Weights of a small GPT-style language model, trained from scratch on English Wikipedia.
Size: 10 layers, width 768, MLP 2048 SwiGLU.
Architecture: RMSNorm before each block, rotary positions, no biases in attention or MLP, untied embeddings.
MLP neurons of a small language model. Each row is named by its layer, matrix (gate and up: input weights; down: output weights) and neuron, and shows model dimensions 496-687. Each number is 500 + 50 x the weight over its row's rms, rounded and kept within 0 to 999. Numbers have three digits each. A neuron's up and down rows have the sign that makes its largest values positive.
After each neuron's rows, "fires before" lists the tokens most often just after its 100 highest values on Wikipedia text that the model never trained on.

L2.gate1721:428474554584562538597466483587498591610562456499550438567513525567513562496490568534521556530526509338530549472524489521500440500577462518400514482458511541409496467491519410393466501494524455490509519509568540515451471553551560483403469532443601613476491511421450501501530629449510523450502489517471497537444494509465515480467422542496561527445489478545520597583499474473559528473642484443542490502528508548541542447464535460477489474556525382518564578580557512502586483506404478486512542552463401514478516488545593594487423451488425555520629536549532498555569453493406512456
L2.up1721:466506563516504497584552445472559425463422395595450413462494516485505517570489488424505488469466535560541484501530525512546417502505460403495523516452562455515475553539522485437525440502548510538454525562547494459503443534506427526533518538507520585439598441448565435510500498454406591487524480515478481575430517467539538537512479487517525526475537466491523581530497573502560445401484471496516446502464544417470493498467491461470570524431632450532505425490427498519472639580418486422471531494510549552543505509421557507486490579615503585468452511527559496488478523483435449499
L2.down1721:526484521542487489526468553441580494533494491529486467421411549502450500494441469457539465551533420415524441529471543438505441603462524504546583498504529460529505519524478449497618475568473538501520400589555494524562507473512457399551521507542402503512486538543516524601235508463526496447480543449516480518419583448412554497566489484447426462569510423516502533464475474512572532488527510495497517484467482393471487553362551544536499491425569513607568558506534448502497573569497517499418430468462493408562477571471435450506526491571501589525450526457484482435454510479493374521
fires before: "2", "1", ",", " to ", ", the"

L4.gate468:452477501479523459477458456408480452496435536565496542439448526594539489520507522511397491417528486432463447581404520600509538501499526602392472416408483529597472405554437500492473362373546510503482552536465413648530522475590537466454463442476433494462470470447564542506516438557503490523504460446565516556513460482545544482508441511488460463534521540534546435559466606423471656479451473512482550548449477599483571528446449434536526495504512567480465449575487580505484484429550526585538478497549534511492545504545598430447478525470552456542444490499474501517518451428419566488
L4.up468:459520516492428471512500460488471550471518519455476426439532550435412484417508503507483434467584492479564412477534521476490541524459451526467457450506459570548498575498472493473465446514525459464526539528596444484548580505485552491475515517528496604504474524448545503449499511500465442368556518584455480507492468493514474385555405376507415400495425526511509533495451496429479487532487502489413490464503447444464505453535486494558439449565508453547455505404472593420446577459508401550444534448538494475491439502494519449381433488431492544426518480455447456503435468509498487531
L4.down468:552536485503508481558572602502486538526534474449472489530482443487528440608469470470576547535453551480487516386510557499480546546541526469488458548543523453509438489520544479548518528436512555494461468532532517488400465541472495544526498543485526523505533466486504460490491518570528459446460572506561506557531465495415551539456430422432501510491511504518474485438548594533536503540586459528535459527570578475449506487523464573462379520487560474466482457564462451589460490470515505487528513525461525452543503525562495537512588617501583481417460476497486518541418441516439500556
fires before: "\n", "0", "\n\n"

L4.gate1504:516542587450509440473361488498507458503457484529465454504525579480543478529532531484546455532520510467490434569442469514481548480599516508538520564582506541370525486588496389515447480531428514530485507453527473473526470514514549541537485472475489532562456485528574551481585494536460510527509545458496517639500403441454491525477493421475461525525460370606470487506511450516442521526529466448544466479597504532495496472587501449511534469408485541516582408478567435411546512514513465530518407497503444465540467392501522500510520478519446517510576526506506445463487443496463563474
L4.up1504:458547509493418425521471607510373490510521419506473538508531478518564512484503553414463478436365507578508542437435485536541453407471448438517462535443561392511538468531517525450540454548550503605504502386601418432537519542523477560467382493467435548594505505471488549401508481531417565586527431459544515423483488477446537509548458517447413517403535461523552500531485476444522456515514537491479415504405482576497421509520558451521448426508551484515538525535519492518532522502475523590475547507570421523562509532449538494533428515500548485518465481457454468534500427551491534538
L4.down1504:528587457524529450578425553412495494512514510514440588486522455560489509431458510473542481413486519576551490498462457523523495484540454483510496467566582495423460395559415436496528426503529431443565514378517510506396558504492434537488480497489475452533489448555551555497236528554420487497487489581527459428535506551388458539497504452358432543463449472378516466528323522519613502510503496476534552479469558519466472558494484447504484528540474506474475564514481573433469586526517529557587553521597484567546556518523533533450483496488486445506493523515509475528505441527488506575
fires before: "0", " / (", " | ", "1", "2"

L4.gate1340:444531588512464478490457386517457485470476482460460524604478450527455593503549440449566486469459402441478583531503435424526475596486427394449446621547512496474419496476499476470443474586479513492549526534627576485524501486429485491546527472471482464480513561502515550564521513465455539471477530392526481494471477389491517485539508501521521521476516396484455515428586453523371591516467508564403433452548500473481470508460499469491401502466537504527508501506581441477467581429473506492416606534592538464468432472463453505493501487547530543489551522561530559502450448522477505479
L4.up1340:556506509502526519465457444558593489488476420478584518470448552555583401539503480498533433588517548515499553444549540455451436458474484503522576514500552457452452482415515473438460443458494578474417490499495508552403504453522469570573501481457550457469500405509392517501521540464488470486480442506483510564538469542487428489471509508426497521429465511511495490424396483464409531497381479523532520629503505515400462468512423473445529433514470435476504567501462442549517436527505539492479546464471589439451467533560472424435491476533529452559545535495501595474515557489558484514
L4.down1340:505391551471526571558510577537511487495450500539543539441464479511466543539422498465582459554493515503542549510585581561543414519565588451541451521474536549448566464533468465505524471521470491509462449488420519556551528551444456430505425433553398568448457498409476435419483451510565496575498487424448428369463548462451539515436523485478494488481529540484496516430500541515371454523463498489528456482490584610459510484556583491536381456540485375453510510470431471495434527564535476423469509500527511542417513528456518475474483554448534521442474482483548428473565477451529436483
fires before: "1", "2"

L2.gate765:511440497533448478424511477519453420453457559483464490470589524489493446465578623524560534564403520478504441577550571448476417538475556464558537569512451533512513552510557499470531546507390472444453462444550479513428543501444529594484516438463439523557534538490496569468576555534549537537562471410540566467437484447490437557489521427511595444463521523511490491612476438471476431529622556540526449465471450553517583479634476522592515421427452545454552572475477484509430592517528459579470515414416490493560536531547414500567507456523480515472405464448474429548502538548434494504
L2.up765:522504572531507527516521574478500499411524560419525491451413527563643472463501543388523539513552432488523564491430538517534468466544459525518478524547572483551503463523489476474437494585503425432545576511488458424534520523469470529456497475490491529586468506491389545461477509591578457567491361426470523523559477517474579535473509530486534469562460495448442491500410446498492518535484468503532627568440531515520497540518482485457411447505581461494483436528520508510540548541545558488476558499577558578474493591518435539427470627544454464537539434524478464525556441494496503608
L2.down765:425511513625451531485484497551544501528513507436507561463416506512535530484562521495414505488499533437446497433575507425588545460483545536418599490458493507425493510542447477510600466566464467537585480517438540421547471567513408499453504543532491466510506413457429447568377458533476416520484450561522443456520535540504528485389570551490501481463454446575514446462523453439479419457456516491497504502480480517488477495426514466462436487434531543489457504525451512477564440567388481472632517472493527481410521469538548480502365595427441495511533521520498472597586502480482570517
fires before: "2", "0", "1", "4", "6", "5"

L4.gate1077:407549572459480500494471533443485535491445398423591573600554477512497535431551449528407557502411479435576466560543503569547386480515485400477531493482458521504411442551454507536443415600407427498426507389512585580538455567584589466507487578450522538519581444557545493510474440518508525445585475484493456475454519556534473440475475428496529473586532493560460531511523486569569506558488501512486423480532574542624493426441484447515490469519577538592495492528488519424479478523455393474541512451479503590426500485453533504467448502422465485486432446552422497463449387445508470456
L4.up1077:430593490567523416455533459609550530512499565476551495499571554416521510525494515591552493529505596520494451469564501442585461580432594427580488523503541506521524534574438527538530494464407457483502511569496538561507554531441560505528446393542479456524453544420481466474547516519518516470447502533458400436483454486451463505524414398516397455492477529468521440530438514434542502655469595512468518495426536519468549573512514561504537531475429510543551533459427490502483492488516492471516527416466442457540481525457505442498529504616604459428492530468522496537605558356492425476
L4.down1077:513413494544425470521492556452414548485452418475575566491472477485472491471495555446437608528354388400577556446535512496502480492547494469521416495438520499452468466485440536503445632565469520455463541442456557468485519487531587537472444549441466533457615498491616539504480486529502461479510507513537548416459573471592512521495517494480505606478496543553480585489530487503541466516472649517491429420454574507557443481404562463475539528536605483574480418520585523521535447579475482551550529575481541530505497500394583483563459469430506490532449475500440389510527504550495490477
fires before: "\n", " O", " |", "-", "1", " | "

L4.gate433:571576538489553550477496491482570521458485499523506489515542454425523527408566436566466409502482521461403483544499425438508513420491452560437494477458479484467453436485521434463415508522499492480476622468447447549475452493478503485540576473443477509468442409481527423499560472543544493570460496519554481474490419458450524508548412483434545544464505584538459499541425483579526539540498578455476480555466596436474473451500462440532433486453516605516478457502449546422488480567555427417388451484524497560423472443525552539473442443525497495560444439574407430443451449414557414530
L4.up433:472547528564533458526537460494469443459437545496455533535526553410377550413487525487544499561550614475495420492522503506579557456526454450500491517535508488401498497421557567481601485562521520442424476517469492518610389497456533419524486441378500535558389452419534533449544474411483453480482463487517571429437448452482383490447510390478577591523492435529547491554492448461473612472586539534427436596498501492453549503537390362539474430558488504612423466450533504409395509464557500413437544508518537499483523423331532489417559402449607503571523482397486549511499556567519501434
L4.down433:442524546504539514501487527463452522448367482411502603532445473553433574402443593505469539517518491472466526454442533511476436472596515431467532474543554504420515457469427446497498508495458516435476505527526387519557515572512506545543531532483482517531539410561479457400673514490509494501437486576474453449385530514462578543490537481592518478516497460475473535405543546535552493579449454540409393525555481481469478475568512499562118475448465529540405529411404436506493493564492515449427506478581436510517464495425480546451496476525465512541518539495473458543566505565496441476
fires before: "\n", "\n\n"

L2.gate1368:466458510613517467491603539531544517515490449498436451530561495559560550548421443534597490481573427538470589455467505495563459533498606514441484545520641519434501443528507506452459529451475453470559517595545373488560433533523556500484520553496530578433563549540481520446544419460466513456550511403493510452440462518386411480398528555460578439554613461473574645512581455553513397504505454470552483408518456536516580403511464492539537498464578407533554482488449493514538588507446507514427607470472528477516435490427432495502536493518525657573509493555444497481501491445555492581
L2.up1368:501523505574486553489461578476470463512438416530602459454503570594548488560577532576416430467425514503588475521557435501500454515567537453479551565524502510517536543461429476435481540460540474581437418438508584482473464539493588534570465493422556530521446561454507484551547429580448545477469472572544530466582507554521521520498412502419558519529514534518525513475530544479494479384564450488511512470542530498449430506558521533465479487449442467480490479529553560483522515472551494460605511610578391486479534566549543493576475543530421521457464485477607511540526500484520558484
L2.down1368:464476520576449374560548474496514536469449470523319473558482612498549506534486464459578552521525412513428491553591516442603521605495530512439528485529552448483467431487454491446456536484489569461586544559479481536560514571433506547457488435515423520475461489585446539483523505474507494494591488467479433459498523571466478455448513508404545509514504494510527537430519499466473495526457449510545527437484455519558541434432507540558458489459586371476466547554487473573457562548418503563427579507392552513480350545466488494472531486461475568527575522512399473483473477431454484560
fires before: "1", "2"

L2.gate788:526454506491556491466556547436454392504467391494501409476510601452485513516518451410520644510568589512532563526478487556559469600518448480491495482611590430421529556480528453515515556617474518535541563522521469499532568465528539539472421512504594497470536461528493540573445435559552566519447433454485428457584477405494496628497609482507552451525506497543496596447498621463476527549524564444372537470452526544570450482458414400482561551512460514563539498566435417424538462470430496562575494568521402422536538490470472594572552521635483518507577484527577456474465617507495408476
L2.up788:505433569509455601448487443543519557482473509541492546497550488484590479553393532506510448593471564525575477514495554505480440505432449473512514462527424517523415488488502579497554494441500463493507476488495536516483434492543495517584492488511406488508360514529481470587543479501460492548404471531609414487520464492458464488512491455476539388606522508470526416461411485638536504486508529427529492495513438404442414455546485511503516520443467518541472537448424472483538471463456481460436529421564473533578531534471370515483563667504559504581544457465454500525469452533530516405
L2.down788:400522414485538442525433489467462494573476459437433482565476612498525583425514451536515516512527466488518432537548527509502473505509504496506386478542561512436597496431413523547438534384532427504535512529510458552482507539507501487455483511546641644432550476543601477587384469526500513505486508494459469450528537501404571607510574482534460546457551498530434557480538565469472492533421426451389452544499516566540503566459574571503441442542527531550502457571457536490435504526435457521506480592424461596546448420504578433572558522597454478544571565546507482562494559508410525488
fires before: "0", "1", "2", "5", "3", " | "

L4.gate1515:484587423562496479509506497631502436520454445434517454549456481588508500551511543464596444521639517497503512484494586497430522526502546411458494485498547492589555506505501532403511444473450496552486548542512500580467381549474526569457477479479528524430522446535472531543531513591525427599502616443435550517473520458490490478522428486441522550445444422475480655506434528405543559457579423464547469484458504473567548474489509477431401543525514439644532483506451520496459652514570524509536486447496591466589511590417446437442490532497466576443447501527531503372571521436519459520
L4.up1515:478462451607475522519549472516529459525466459530465513470434374614508366477508489445466433427490513501406459519458500563457480554446547500450521437452424456508426534585551522375547529520494486420453405386456518531518470482628556498418486536505562461556497451489580510503470536438586534517570506503462510501565465485424489432499452550432494477541492525459428522619505456568435429517548441573515531436531576589448432545536412420490480448494516460540441425534465460525497495537481517505530501473531440541500427558552579577483469527553428465490483352638527541507474472431480535510
L4.down1515:495572645531503486489568462507492468509503449538556412535547482385454591468502435489529466439497489484505488514421497511437521556558515519523453549541493481542527532480436465532435469550487441498458462498506559550451517477523415610515460475551509375398399516572575543516374541507450496397468586518532443448597481541487513503490523465531410496470430483588516561428503509447521582512555437560515553496541471479492513576487536500495396540480608460451490528607464499508530488476465393642517494568498472542479419472483460525500506496486453479561532494492443519566499484498535508484
fires before: ", ", "1", "2", "18"